python train.py --num_hidden_layers=20 --hidden_size=448 --num_attention_heads=7 --num_key_value_heads=7 --head_dim=64 --intermediate_size=1792 --vocab_size=17440 --hidden_act="quick_gelu" --norm="layernorm" --norm_place="pre" --norm_eps=1e-05 --positions="rope" --rope_theta=10000.0 --rope_fraction=0.25 --qk_norm=false --attn_scale=0.125 --bias="all" --tie_word_embeddings=false --parallel_block=true --init="normal" --init_std_qkv=0.0208 --init_std_o=0.00329 --init_std_up=0.0208 --init_std_down=0.00329 --optimizer="muon_variant" --learning_rate=0.0126 --lr_mult_o=1.21 --beta1=0.93 --lr_head=0.00641 --max_grad_norm=2.0 --warmup_steps=200 --schedule="wsd" --decay_fraction=0.758 --decay_shape="sqrt" --final_lr_fraction=0.0 --batch_tokens=131072 --max_seq_len=2048 --doc_mask=true --train_tokens=857600000 --max_steps=6543 --dataset="wikipedia_en"
MLP neurons of a small language model. Each row is named by its layer, matrix (down: output weights) and neuron, and shows model dimensions 314-441. Each number is 128 + 32 x the weight over its row's rms, rounded and kept within 0 to 255.
A block is one neuron, or neurons of one layer that tend to fire together. After each block is what it responds to, as a language model described it from the Wikipedia text at the highest values.

L5.down2 [150 150  99  94 119 133 115 136 153 157  95 169 111 146  83 112 125 136 176 118 109 127 106 135 133  97 115 127 135 117 150 120 156 166 136 145 169 134 143 177 119 201 123 113 100 108 193 208 115 137 159 118 157 103 168 177 117  89 118 192 212 168 123 160 186 126  61 102 117 130 128 127 141 193 132 165 118 103 117  91 166 139 143 120 145 116 134 148 128 118 143 148  96  91 178 130 124 110 123  62  78 113 127  98  70 108  99  91 152 165 146 137 127  96 121  99 142  59 156 141 120 172 151  84 169 139  91 115]
L5.down138 [126  62 119 139 156 110  54 135  70  69 136  60 169 110 128 154  90 162 137 137 123  78 145 163 132 151 120 150 145 150 130 131 116 119 129 109 155 152 171 114 123 108 152 148 120 133 164 138 132  60 150 129 143 136 142  74 105  89  98 132  80 113 135 158 120 102 114 139 100  70 137 152 130 137 127 125 102 181 139 178 121 181 153 153 105 141  93 150 107  74 149 182 105 174  99 128 101 159 104 168 161 179 136 173 122 122 180 166 120 137 100 122 169 170 140 120 112 203 103 131 172 155 166  79 124 101  21 102]
L5.down181 [111 100 150 144 131 104 102 172 114 126 138 153 113 131 110 103 113  47 137 175 104  97 158 196 128 119 165 136 149 124 151  36 111 127  81 107 114 126 120 122 135  56 170 206 128  76 220 124 156 122 107 138 145 134 115 140 155 111  94 140 179 151 186 164 119 134 168  66 119 135  69 167 128 123 125 183  56  83  90 152 166 117 133 138  99 204  77 123 128 105 108 122 130 135  97 130 121  91 123 121  89 129 139  92  96 111 167 122 117 125 156 125 154 104 231  98 135 117 107 101 153 143 142 104  97 127 111 189]
L5.down307 [ 86 208 109 140 103 140 115 158  57 137 175 136 139 159 152 130 140 102 133 190 128 138 128 109 159 131 150 180 148  83 104  68 110  74 110 144 109 130 119 119 146 124 129 178 107 122 167 171  78 171  90  98 102 142 158 125 133 145  79 144 158 118 142 109 109 122  81 111 157 146 125 107 130 110 133 162 160 133 154  84 124 128 140 119  95  75 137  32  95  87  78 129 102 105 132 123 174 110 158  42 151 149 142 106  99  96  87 169 142 107 149 144 108 129 143 178  89 124 147 148  86 150 180 143  83 156 138 116]
L5.down470 [149 115 130 148 150 168 173 106  58 177  68 119 123 105 123 128 141 152 161 130 123 203 129 106 143 152 112 136 146 140 125 108 146 151 118 130  76 127  64 120 152 148  79 126 121 132 161 142 109 136  70  87 159 106 112 152 103 129 109 111 131 150  91  95  97 148 108 150 148 160 107 117 166 157  88 171 100 180 126  92 141 128 138  93 154  96 182 121 161 138 104  90 120 148 148 138 159 103 160  47 156  93 116 141 142 122 139 141 120 144 113 115 144 157 152 155 193 131  99 105 137 184 154 111 144  78 179 116]
L5.down573 [ 80 121 117 152  95 109 165  73 133  99  75 165 133 135 112 115  93 181 129 182 123 155 137  93 107  95 100 167 117 165 141 100 129 161 116 183 174 103 106 143 126 117 173 127 155 136 135 134 121 150 123 127 104 114 134 132 183 133 101 122  93 155 154 127 103 137 100 126 140 157 132 108 114 120 198 114  87  43 125  88 124 141 117 180 100 111 127 103 101 153 136  90 118 127 141 112 108 146 137  82 182 106 108 146 122 135 150 160 121 134 137 154  76 110 111  88  74 100 141 158 142 164  87 141 140 107 116 122]
L5.down684 [137  95 101 144 123  75 167 118 107  77  73 170  86  79 150 172 123 180 154 113 143 111 114  93 121  85 100 189 124 106 117  82 175 118 103 153 132 100 112  46 144 129 180 160  89 126  61  60 138 149 169  39 115 149 114 139 135 150 154 163 133  74  78 166 218 140 189 136 126  76  92 157  97 108 132 146 106 111 121  52  96 113  96 141 137 128 134 123 180  75 197  53 144 111 105 176 146 143 132 122  94  76  97  73 173 145 116 184 129  99 160  73 139 194 152  79 130  83 134  83 158  72 184  93 124 149 122 139]
L5.down804 [ 98  69 136 158 151  86 172 131 116 138 142 104  98 150 118  89  32 120  78 166 133 132 109 146 156 117 121  69  98 200 155 130 103 152  69 155 113  79 139 134 183 142 161 136 121 127 102 193 105 118 159 153 131  90 132 134  73 148 135 126 154 116 138  52  97 118 159 121 178  80 150 129 104 141 151 135 111 130 141  84 102 119 158 136 116 143 169  82 158  99  76 150 150 126  90 107  99  78 155 109 106 147 149 142 114 137 142 177 182 143 100 138 100 148 139 170 182  84 141 138 152 107  92 148 130  85 145 104]
L5.down889 [156 168 172  91 149 111 145 122 164  58 113 106 160 137 102  96 124 137 189 151 131 212 118 108  95 153 154 124 108 133 118 118 131 139 116 144 183 173 163  68 157 142 126 161  55  65 149 116 135 168  83 170 100 142 145 153 171 114 137 167  85 154 171 111 208  91 132 194 112 120  55  96 143 139 104 144 105 102 111 154 120  84 103  43 147 109 117 126 124 116 141  68 123 120 105 222  95 123 170  99 123 111  89  97 137 159 130 117 161 135 129 128 143 104 109 188  97  55 147 129 169 138 144 117 160 153 146 154]
L5.down951 [131 111 111 186 153 127 160 154 189 109 144  77 129  99 139 182 110 181  91  67 210 118 128 108 127 144  92 155  87 130 156  50 202 105 125 145 119 190 161 176 108 141 152 128 115 138  78  74 116 123 128 168 145 162 176 143 139 125 182 112 149 139 169 109 109 143  72 137 145 208 105  67 120 120  83 120 123 183 138 150  99  74 158 104 167 135 100 115 127 116 137  94 120 172 171 107 114 131  94 137 139  68  97 147  84 139  82 101 158 170 123 165 121 155 139 141  89 160  97 113 150 156 170 139  93 138 157 100]
L5.down971 [110 186 140 154 151 134 118 125  98 101 168 168  90  70 146 140  68 110 148 125 101  85 105  86  96  57 100 110 126 139 137 123 125 111 111 203 120  85 161  93  85 107 132  76 155 104 122 118 110  84 113 109 167 133  71 100  91 119 160 108 127 122 125 104  58 137  86 158 141 156 119 168 140 151 157 146  97 148 124 165  58 168  99 127 135 119 146 164 154 198 127 113 140 113 155 153  86 140 105  81 122 177 118 120 152 104  96  72 148 139  88  86 146 130 132 178 134 112 113 135 104 160  87 135 105 116 146 137]
L5.down1076 [149 143 183 125 132 124 163 172 100 134 118 135 104 129 148  63 126 126 136  58 131 144 137  84 123 100 149  99 107 123 130 166 177 101 138 142 185 160 127  75 138 108  69 127 152 124 191  59 124 165 121 121 142  85  93 167 136 168 194 145 135 170  62 145  91 113 175 153 182 111  75 142 125 134 193  94  83 102 106  78 186 151  95 180  89 135  67 153 129  99  83  98 173 127 123 151 173 149  92 161 137  80 172 133 101 132  54  81 118 108 128 161 132 141 131 145  97 102 173 126 132 135 145 191 155 118 169 149]
L5.down1077 [186 147  69 101 145  86 200 106 143 144 185  89 105 133 128 172 138 182 143  83 100 163  97 148 150 175 161 112 111 203 176 113 111 122 125 172 105 120 142 121 126 154 174 136  85 170 137  82  78 130 128 116 183 126  87 108 115 135 113 132 182 132 125 106 167 147 100 123  81 126 129  97 101 164 127 121 126 151  91 122 168 129 155 146 140 110 135 154 140 106 138 136 131 136 108 105 147 169 126 153 196 163 165  77 161  98 127  89  97 131 152 151  96 144 131  78  70 132 119 133 125 139  83 135 144  84 184 163]
L5.down1298 [146  67 138 160 139 147  90  99 174 128 116 211 153 120 130 138 152  93 159  96 170 122 155 115 129 184  82 135 107 185 142 142 203 100 100 150  83 149  67 155 168 192 139 154 124 123 172 176 119 113 153 108  85  95  99  71  92 127 153 164 155 144 174  60 148 123 187 111 131 134 114 118 129 139 118 135 131  99 117 155 116  86 107 149 102 143  75 126  82 152 137 124 128  74 121 108 202 116  69 129 135 127 103 177 170 127 154 143  93 138 159 127 190 138 142 118 171 119 119 111 196 110 143 147 197 127 141 142]
L5.down1592 [130 136 178 182 127 132 145 111 139 174 130 183 128 117 178  72 148  61 127 164 124 110 120 151 130 143 171 159 135 128 117  88  86 133 136 214 107  83  73  97 153 136 152 119 132 148  79 111 118 140 103  87 135 144 155 122 102 136  86 167  76  95  78 121  77  82 121  99 121 161 120  79 189 129 147 157  84  70 125 108 117  57 176  90 132 162 146 130 160 133 149 197 160 118 180 105 158 177 129 113 124 108 198  76 168 107 133 125 185 135 104 100 116 167 152 135 111 134 145  93 169 135  76 120 150 104 136 184]
L5.down1666 [108  96 142 123 187 124  84 155 144 114  55  86 127 203   2 190 138  79  95 146 115 102 127 176 137 154 158 172 175 140 131  76  88 145 156 166 109 155 144 154 115 157 130 133 193 116 172  95 102 156 131  96 147 190 110 153 133 185  59 150 136  69 153 125 165 148 180 144 153  84 152 136 137 181 150  90 131 124 209 145 118 190 150 159 153 201 182 196 137 172 111 102 140 128 148 141 108  91  78 169 151 102 125 103  99 116  59 109 174  53 136 195 117 103 115 142  99 135  97 112 159 142 141 160 134 144 162 114]
Responds to: Mid-word continuation pieces. Second subword piece of a longer word split after a prefix-like start such as dis, rep, imp, app: disillusioned, reply, impartial, approach.

L9.down44 [145 110  42 106  83 139  86 161  94 147 120 116 183 171 106 129 170 114 105 111  80 152 145 199 147 150 112 130 101  56  97 107 134  83 161 114 201  81 117 176 131 114 114 140 135 146 135  50 127 117 137  98 110  80 134 118 130  91 172  60 124 109 177 158  92 189 163 124 121 141  97  76 149 106 199  96  95 100 128 100 116 137  92 180 165 148  75 162  99 110 136 178 123 106 102 137 159 112 135 132  97  84 108 118 118 167 160 182 163 127 164 148 101  76 139 129 177 171  98 170 118 149 130 132 144 154 153 157]
L9.down1014 [149  80  40 122 113 196 104 103 141 227 146 149 118 127 117 115 116 109 161 167 108 113 138 129 120 164 106 172 129 107 112  94 132  92 165 142 103  60 139  64 131  86 143 105 177 142  80 172  97  74 112  95 182  81 101 155 133 108 187 193 139 147 140 111 122 126 107  86 103 122 148 152 139  74 195 140 174 130  84 156  84 181 159  91 114 136 108 137 140 148 139 156  89 114 199 138  86  96 128 156 138  86 139 125 157 144 142 115  97 108 162 133 107 156 162 191 160 158 127 158  97 179 148 150 128 203  55 233]
L9.down1107 [111  81 132 108 139 139 131 125 125 138 142  90  74 101 117 121 149 129 167 140 128 183 129 153 157 115 143 166 133 128 125 145  99 127  49 179 135 136 141  81 122 105 178 127  83  92 114 129 136 125 148 155  99 132 108  74 146  94 121  82 169 132 140 120 134  83 202 109 135 125 108 144 169 151 127 124 111  87 130 102 159  54 121 113 118 192  97 124 101 152 132 126 112 123 133 126 129 141 118  92 162 153 132 138  94 127 186 100  98 145 144 154 148  82 106 132 114  88 158 143  90 139  74 149  87 153  86 153]
L9.down1351 [102 103 134 116 146 137 158 135 111 148 120 147 144 101 154  61 171 128 137 160 157  88 139 148 127 157 120 159  95 114 160 176 142 101  94 137 105 132 166 145 153 153 111 112 140  91 115 145 106 152 157  97 159 127  96 128  53  26 150 163 171 123 129 125 167 135 143 144 143 131 125 110 134 149  99 113 122 167 182 134 160 130 119 190 115 132 161 125 135 113 166  96 163 126 159 111  97 113 145 105 147 118 101 164 149  99 121 169 163 163 108  89  97 156 119 122 131 143 121 126 133 133 115 198 130 154 145 115]
Responds to: Mid-word subword fragments. Interior word pieces of long, rare words split into several tokens, e.g. the gr of engraving, over of impoverished, qu of Reconquista.

L5.down16 [107 154 129 174 152 123 140 136 112 110 123  94  77 179 122 102 136  93 102 125 164  79  71 133 158 105 113 143  85 161 138 164 105 146  99  97 165 178 129 127 194 135 136 120 149  90 138 185 176 146 164  87 149 121 120 154 125 120 166 114 120 128 112 165 111  61 131 193  96 113 180 101  91 193  97  94 163 134 174 176 141 124 108 100 142 185 188 103  47 109 126 123 149 109 134 161 108 173 147  74  93 110  73 125 103 118 113 120 184 101 145 148 100 135 130 125 110  97 136  45  88 138 204 126 109  48 142  85]
L5.down37 [155 124 134 129 121 146  94  83 105 146  81 123  98 133 169 181  94 129 177 113 114 133 166 105 119 139  88  87  95 175  81 177 117 107 165 119 148 102  60  63 212 153 100 109 147 119 161 142 184 117 107 139 157 149  82 124 132 181 130  62 120 160 146 134 117 132 167  75  90  97 151 176  72 167  64 197 147 181 175 163 121 135 121 137 162 163 111  82 105 158 135 151  79 110 138 133 133 130 121 157 125 112 159  61 143 172 127 127 147 158 135 134 136 122  74 131 165  95 121 150 144 186 125 194 144 139 109  77]
L5.down62 [133 107 155 151 176 199 111 127 135 155  76 166 158 150 121 187 173 109  85 151 138 168 135 170 147  99 121 118  96 136 132 167 164 148 145 106 143 116  92 124 160 116 159 123 114 130 118 140  95 150 126 116 173 160 102  96 133 137  79 155 123 177 115 186  78 114 141  90 124 130 130 131 159 116  89  89 109  46  93 187 179 165 139 174  50 188 140 119 167 113 160  73 137 130 134  93 172  84 123 128 127 183 139  93  80  52 162 119 159 105 143 176 115 137  43 166 138 178 143 157 141 115 134 112 122 135  82 131]
L5.down155 [161  82 175 133 119 133  98  99  98  72  95 137 112 100  94  89 102 122 139  82 116 135 138 103 120 187  99  90 124 122  77  87 152 131 133 152 174 162  94 139 133 173 133 116  92 110 206 148 134 144 138  88 143 124 120 133 110  80 112 142 165  87 126 106  75 152 107  81 143 146 159 129 115 131  88 145  90 170 166 152  55 104 121 109 130 136  90  89  74 180 180 102 130 143 130  79 137  91  42  99 144 123 127 154 178 129  95  60 148 137 188  83 129 101 145 176 102 142 127 170  99  82 123  94 171 142  81 144]
L5.down158 [136 152 111  70 114 171 182 139 159 127 116 138 139 135 109  92 141 139 109 126 176 142  68 115 126 132 196 140 150 143  73 153 166 137 122  96 115 101 121 125 131 187 104 161 136 105  92 126 119 177 127 133 138 101 184 120 121  77 158  65 134 106  70  62 150 112  71 165 147  88 120 119 131 100 147 101 113  93 125 133 150  99 148 127 120 121 144 122 109 151 205  87 152 168 162 142 133 172 116 114 148 154 124 137 126 137 120 102 126 190 113  60 146  95 158 193 119 123  77 183 147 108 175 140 128 143 188 107]
L5.down290 [182 165 106 135 128 120 110 123 133 129 149 101 151  84 186 169  94 143 138 125 156 158 162  85 137 111 124 139 210 134 148 129  59 165 100 135 152 100  91  93 122 146 122 183 134  79 125 133  84 189 162  58 148  81 135  98 123 120 166 105 152 106  73 116 138 143 152 123  61 147 139 135 131 157 211  93 146 108 120 112  72 125  87 111  65 155 102 179 125 143 138 140 127 176 120 119 155 141 101  71 147  95 120 122  70 143 142 146 141 137  99 158 176 161  85 132 111 119 137  76 128 107 143 114 166  74 164 119]
L5.down306 [137 124 141 165  95 178 104 113 154 142 185 105 124 136 128  80  87  76  85 199  54 106 104 101  59 152 150  95 113 125 119 154  55 164 133 125 120 121 142  69 146 145 101 123 124 141 156 109 111 163 153 200 159 118 159 143 137 174 131 148 181 160 135  95 138  54 127 107 182  99 112 191 141 146 141 110 173 123 161 142 101 124 136 107 157 132 119 168 182 105 174 102 114  89 139 170 155 125 136 104 142 159  66 100 199 163 177 147  55 156 100 149 145 107 131 181 185 154  93  98  79 101 103 106 116 126 109  87]
L5.down332 [170 129 130 126 101  78 133 182 148 117  84  96 117 187 189 115 108 101 138 183 108  85 108 132 102 167 145 118 138 123 123  96 103 105  81 156 143 161 137 164  64 174  64 107  75 163 117  92 149 114 106 131 119  84 119 130 162 123 114 142 138 119 145 112 152 141 106  71 184 119  90 175 156  97 143 195 162 142 148 172 133  83  95 115 123  98 128 117 111 129 111 166  85 109 139 114  84 114 132  94 194  99  55 100 126  97 105  80 133 147 138  75 137 151 142 155 135 123 146  97 109 148 140 167 128 113 155 161]
L5.down338 [122 149 173 133  89 112 151 106 158 189 143 181 119  88 114  70  82 159 132 130 157 136 158  98  64 118 104 120 132 122 168  98  95 114 208 130 112 184 116 102 164 118 166 100 129 146 145  94 101 127  91 161 173 127 104 208  59  89 123 131  96 188 136 128 133  90 128 130 151 127 159 134 102  96 122 158  86 141  88 130 154 123  98 128 127 123 120  91 190 118 131  94 121  98 108 118  86 203 140  70 173 171 119 128 146 169  65 146 131 125 140 134 126  97 155  89  70 159  92  97  95 150 157 106  95 198 137 123]
L5.down525 [111 131 112 151 137 146  33  90 134 103  99 107 149 185 128 120 130 144 162 160 152 125 115 102 187  90 124 149 128 127 163  96 172 144 120 109 148 137 143 127 104 143 106 101 143 122 131 188 120 169  74 162 166 100 209  89 142 138  77 151 137 106 146 132 121  69 149 139 131 121  97 166 130 119 160 112 122 149 156  73  93  59 128  87 184  68 154 131  51 119 138 151 170 136  87  80 131  77 123 141 158 213  98 207 108 141 137  62  69 113 119 126 161 126 111 109 149 123  91 106 138  67 102  87 113 124  90 130]
L5.down741 [157 107 146  90  94 137 161 130 103 119 134 128 120 144 174  76  84 126  93 182 101 152 149 180 172 140 160 151 117 100 149 164 148 136 115 116  92 156 175 168 108 103 133 170 116 134 120 107  84 124  67 111  93 112 139 182 124 120 185 125 119 150 149 142 113 128 125 107 175 122  99 172 109 131 132 142 111 137 157 131 112 132 123 110 101 130 111 107 160 104 176 142  78 122 169 121 124 104 103  93  80 154 120 140 191 117 127 160 144 126  92 101  60 137  97 121 129 139 105 157 116 120 151 143 155 114  96 145]
L5.down969 [137 121 117 114 119 160 168 162  90 144  94 127 123 165 106 120  80 102  86 176 147 122 159 112 185 144  62 162 130  92 139 126 179  82 152 131 121 151 139 129 168 123 118 158 144  93  83 111 152 120 171 117 162  97 140 174 135  91  86 129 180 110 100  76 155 112 126 199 171 153 112  47  81 141 119 202 150  68 127 120 101 153  93 183 143 132 161 128 135 103 153 113 153 126 105 145 113 119  71 101 120 103 140 172 126 103 142 110 117 188 121 116 139 158 120  96  91 166 121 113 107  65 152 113 101 113 101  79]
L5.down1392 [130 133 118 190  75 113 158  67  78 121 134 133 204 108 119 109 110 114  72 134 150 158  73 149 148 179  84 140 165 192 136 155 184 151  65 105  70 150  95 142 100  55 137 192 111  49 115 173  70 132 119 112  50 136 168 145 160  63  92 166 134 110 150 127  99  87 102 164 160 111 108 169 114  92 151 118 131 122  93 134 215 172  89 153 150 153 166 182 158 133 111 199 129 131  83  93 151 139 115 171 103 199 124  82 139 151  88 135  89 116 103  99 139 139 127 114 114 132 167 199 117  78 163 151  68  93 166  58]
L5.down1553 [ 98 124 165 177 104 158 133  99 175 181  97 113 143 165 112 165  94  62 160 226 108  76 117 139 105 124 170 102 136 153 150 191 151 151 127  92 129 147 112 153 100 148 195 143 102 157 125 141 109  73 137 140 183 153 132 126 146 181 151  80  26 109 130  91 140 141 112  80 164 156 216 147 120  76 146  72 125  98 128 134  93 112 149 190 164 181  95  98 142 134 109  96 130 146 154 104 129 106  50 110 166 106 167  86 126  97 118  85  85 128  58 167 149  97 111 148 122 110 136 147  48 118 167  94 191 138 189 169]
L5.down1596 [157  54 122 117 143  61 152 119 139 122  97 110 207  68 178 174  55 171 183 154 109 100 119  68 122 131 102 105 126 127  56 178 186  70 120 114 154 159 171  62 128 166 107 132 136  75 147 114 109 133 122 100  94  76  65 149  80 165 147 133  96 152 116 119 129 154  78 154 134 145  98 116  89 114 112 139 121 107 127 120 132  79 138 127 136 108  69 156  90 107 158 133  74  94  76 117 108  57 119 135 111 182 113 154 167 155  97 154 133 134  96 118 108 107 124 123  89 128 177 125 141 122 176 160 137 167  89 140]
L5.down1681 [123 176 169 143 120 123 129 186  89  94  66 110 120 192  95 120  93 163 133 154 115 108 154 108 119  93 133 139 151  79 124  32 191 134 110 130 109 139 124 153 138 136  80  93  95 122  94 146  70 134  97 138  87 182 117 129 162 152 118  99 103 124  84  88 141 105  97 122  59 105 115  98  99 151 179 107  89 165 167 210 167 183 145 108 125  51 110 120 112 152 179 107 190  91 124 155 172  77 129 112 129 133 154  78 205 156 111 125 163 148 134  91 148  80 170  98  77 118  96  96  90 111 172 107 143 167 170 131]
Responds to: Opening word after bracket. The first word or word piece right after an opening parenthesis, quote or hyphen, such as "(in the", "(with", "son-in"; also "of" in institution names like University of, Republic of.

L8.down932 [ 85 117  85 113 171  51 152 165 101 120 158 145 122 136 162 107  97 144 121  78 105 126 157  77 129 157 161  94 176 149 100  73  97 112 114 185 215 149 105 144  59 193 182 125 103  94 154 121 181 166 150 114 155  91 204 163 156 113  78 167 148 184  69 158 140 172 122 165 164 172 138 167 118 132 125 150  91 139 138 130 141 158 136 138  97 128 166  89  85 114 134 163 150 155 159 161  88 140 181  57 145 175 132 124 151 101 128 144  60 106 145 145  99 151 142 105 157  86 108 116 163 156 101 129 151 148 170 146]
Responds to: Mid-word fragments. Short word pieces in the middle of longer words, split across several tokens, such as Comp|ar|ative, enthus|i|astic, sec|ur|ities, and some Chinese characters.

L9.down327 [ 96 127  98 152 140  93 132 108 130 101 133 159 145 122 196 144 131 150 123 143 146 125 116 136 118 163  85  78 125  52  98 155 141 129 126 117 123 127 123  81 149 165 146 107 145 111 119 121 181 206  99 122 140 109 183 161 178  91 146  92  74 137 128 157 145  81 133 135 112 119  87  87 143  68 159 110 100 185 135 192 135 163 161 136 149  37 105 124  98  79 176 127 132 122 136 186 113  87 116 146 109 140  87  72 176 143 122 112 159 146 116 181 173 170 205 147 150 128 108  86 124  98  83 107 145 100 171 147]
L9.down471 [152 149  85 206 167 159  98  92 159 151 134 141 114 116 137 159 137 142  97 131 135 123 107 158 124 158  60 175  98 162 110 147  96 133 117 129  53 140 104 141 119 135  85 111 211 123 143 128 130  80 119 158  94 146 129  91 148 185 127 177  99 176 101 178 116  80 102 118 146  61  79 159 108  95 144 136  82 171  80 170 147 149 132 120 114 123  96 169 158 129 113 136 137 145 108 169 149 116 132 109 150 147  82 120 124 150 130 112 112 152 114  84 150 130 100 113 112 145  63 108 111  83 148 152 118 121 117 103]
L9.down1044 [114 152 142  87 202 111  89 122 117  86 108 137 161 176 139 152  81 119 135 166 132 129 109 142  39 154 141 110  65 132 114 232 105  90 142 116  88 102  97 139 137 148 182 111  91 180 178  89 130 182  83 193 159 126 152  86 148  91 179 127 147 133 135 163  90 139  92 124 127 150 133 117 202  91 129 146 126 126 132 141 148 184 198 112 163 138 153 123 133  83 154 165 133 116 146 137 107 109 105 118 133 138  91 125  93  86 168 163  93 151 129 168  73 126 157 106  88  90 100 154 104  99 171 175 154 104  99 137]
L9.down1095 [138  77 119 141 127  85  91 109 140 189 123 142 144 114 181 129 130  63 122 150 111 125  37 148 172 127  99 181 105 128 216 120  91 195 149 146 139 125 161 198 105  92 151 135 157 114 135 139 156 168  99 104 126 132 143 132 151 126  69 123 106 156 119 113 133 152 135 134 113 149 157  89 160 100 137  78  66 155 171 116 136 131 157 199 147 107 165 117 180 120  89 156 157 148 149 150 144 135 100  64 132 139 136 139  61 120 148 133 148 109 146 122 121 101 160 125 117 149  95 110 113 118 142 140 139  84  78 157]
Responds to: Foreign proper-name fragments. Word pieces inside non-English names and titles, chiefly French article or elision tokens such as l', de la, Les, plus mid-word foreign pieces like Fernsehakademie and Vila.

L8.down997 [126 131 104  80 147 100  82 133 131 172  88 129 106 103 134 143  81  36  99 142 160  74  58 114 139 102 127 101 118 107 167 119 191 179  90 177 147 151 141 147 144 174 107 105 139 120 140 108 145 134 159 146 137 123 175 116 155  57 173 142 135 156 112 132 112 149 110 150 137 182  93 123  68  99 152 146 168 104 192 121  91 137 144  68  93 140  61 167  81 162 153 123 133 183 117 112 159 147 160 142 141 137 123 140 153 150 137 139 150  91 128 118  90 106 120 183 152 137 109 124 114 158 154 138 106 121  96 115]
Responds to: In / of prepositions. Fires mainly on the prepositions in and of, most often sentence-initial In before a year or in proper names (Parliament of, editor-in-chief, Location in), with weaker hits on date-range dashes and digits.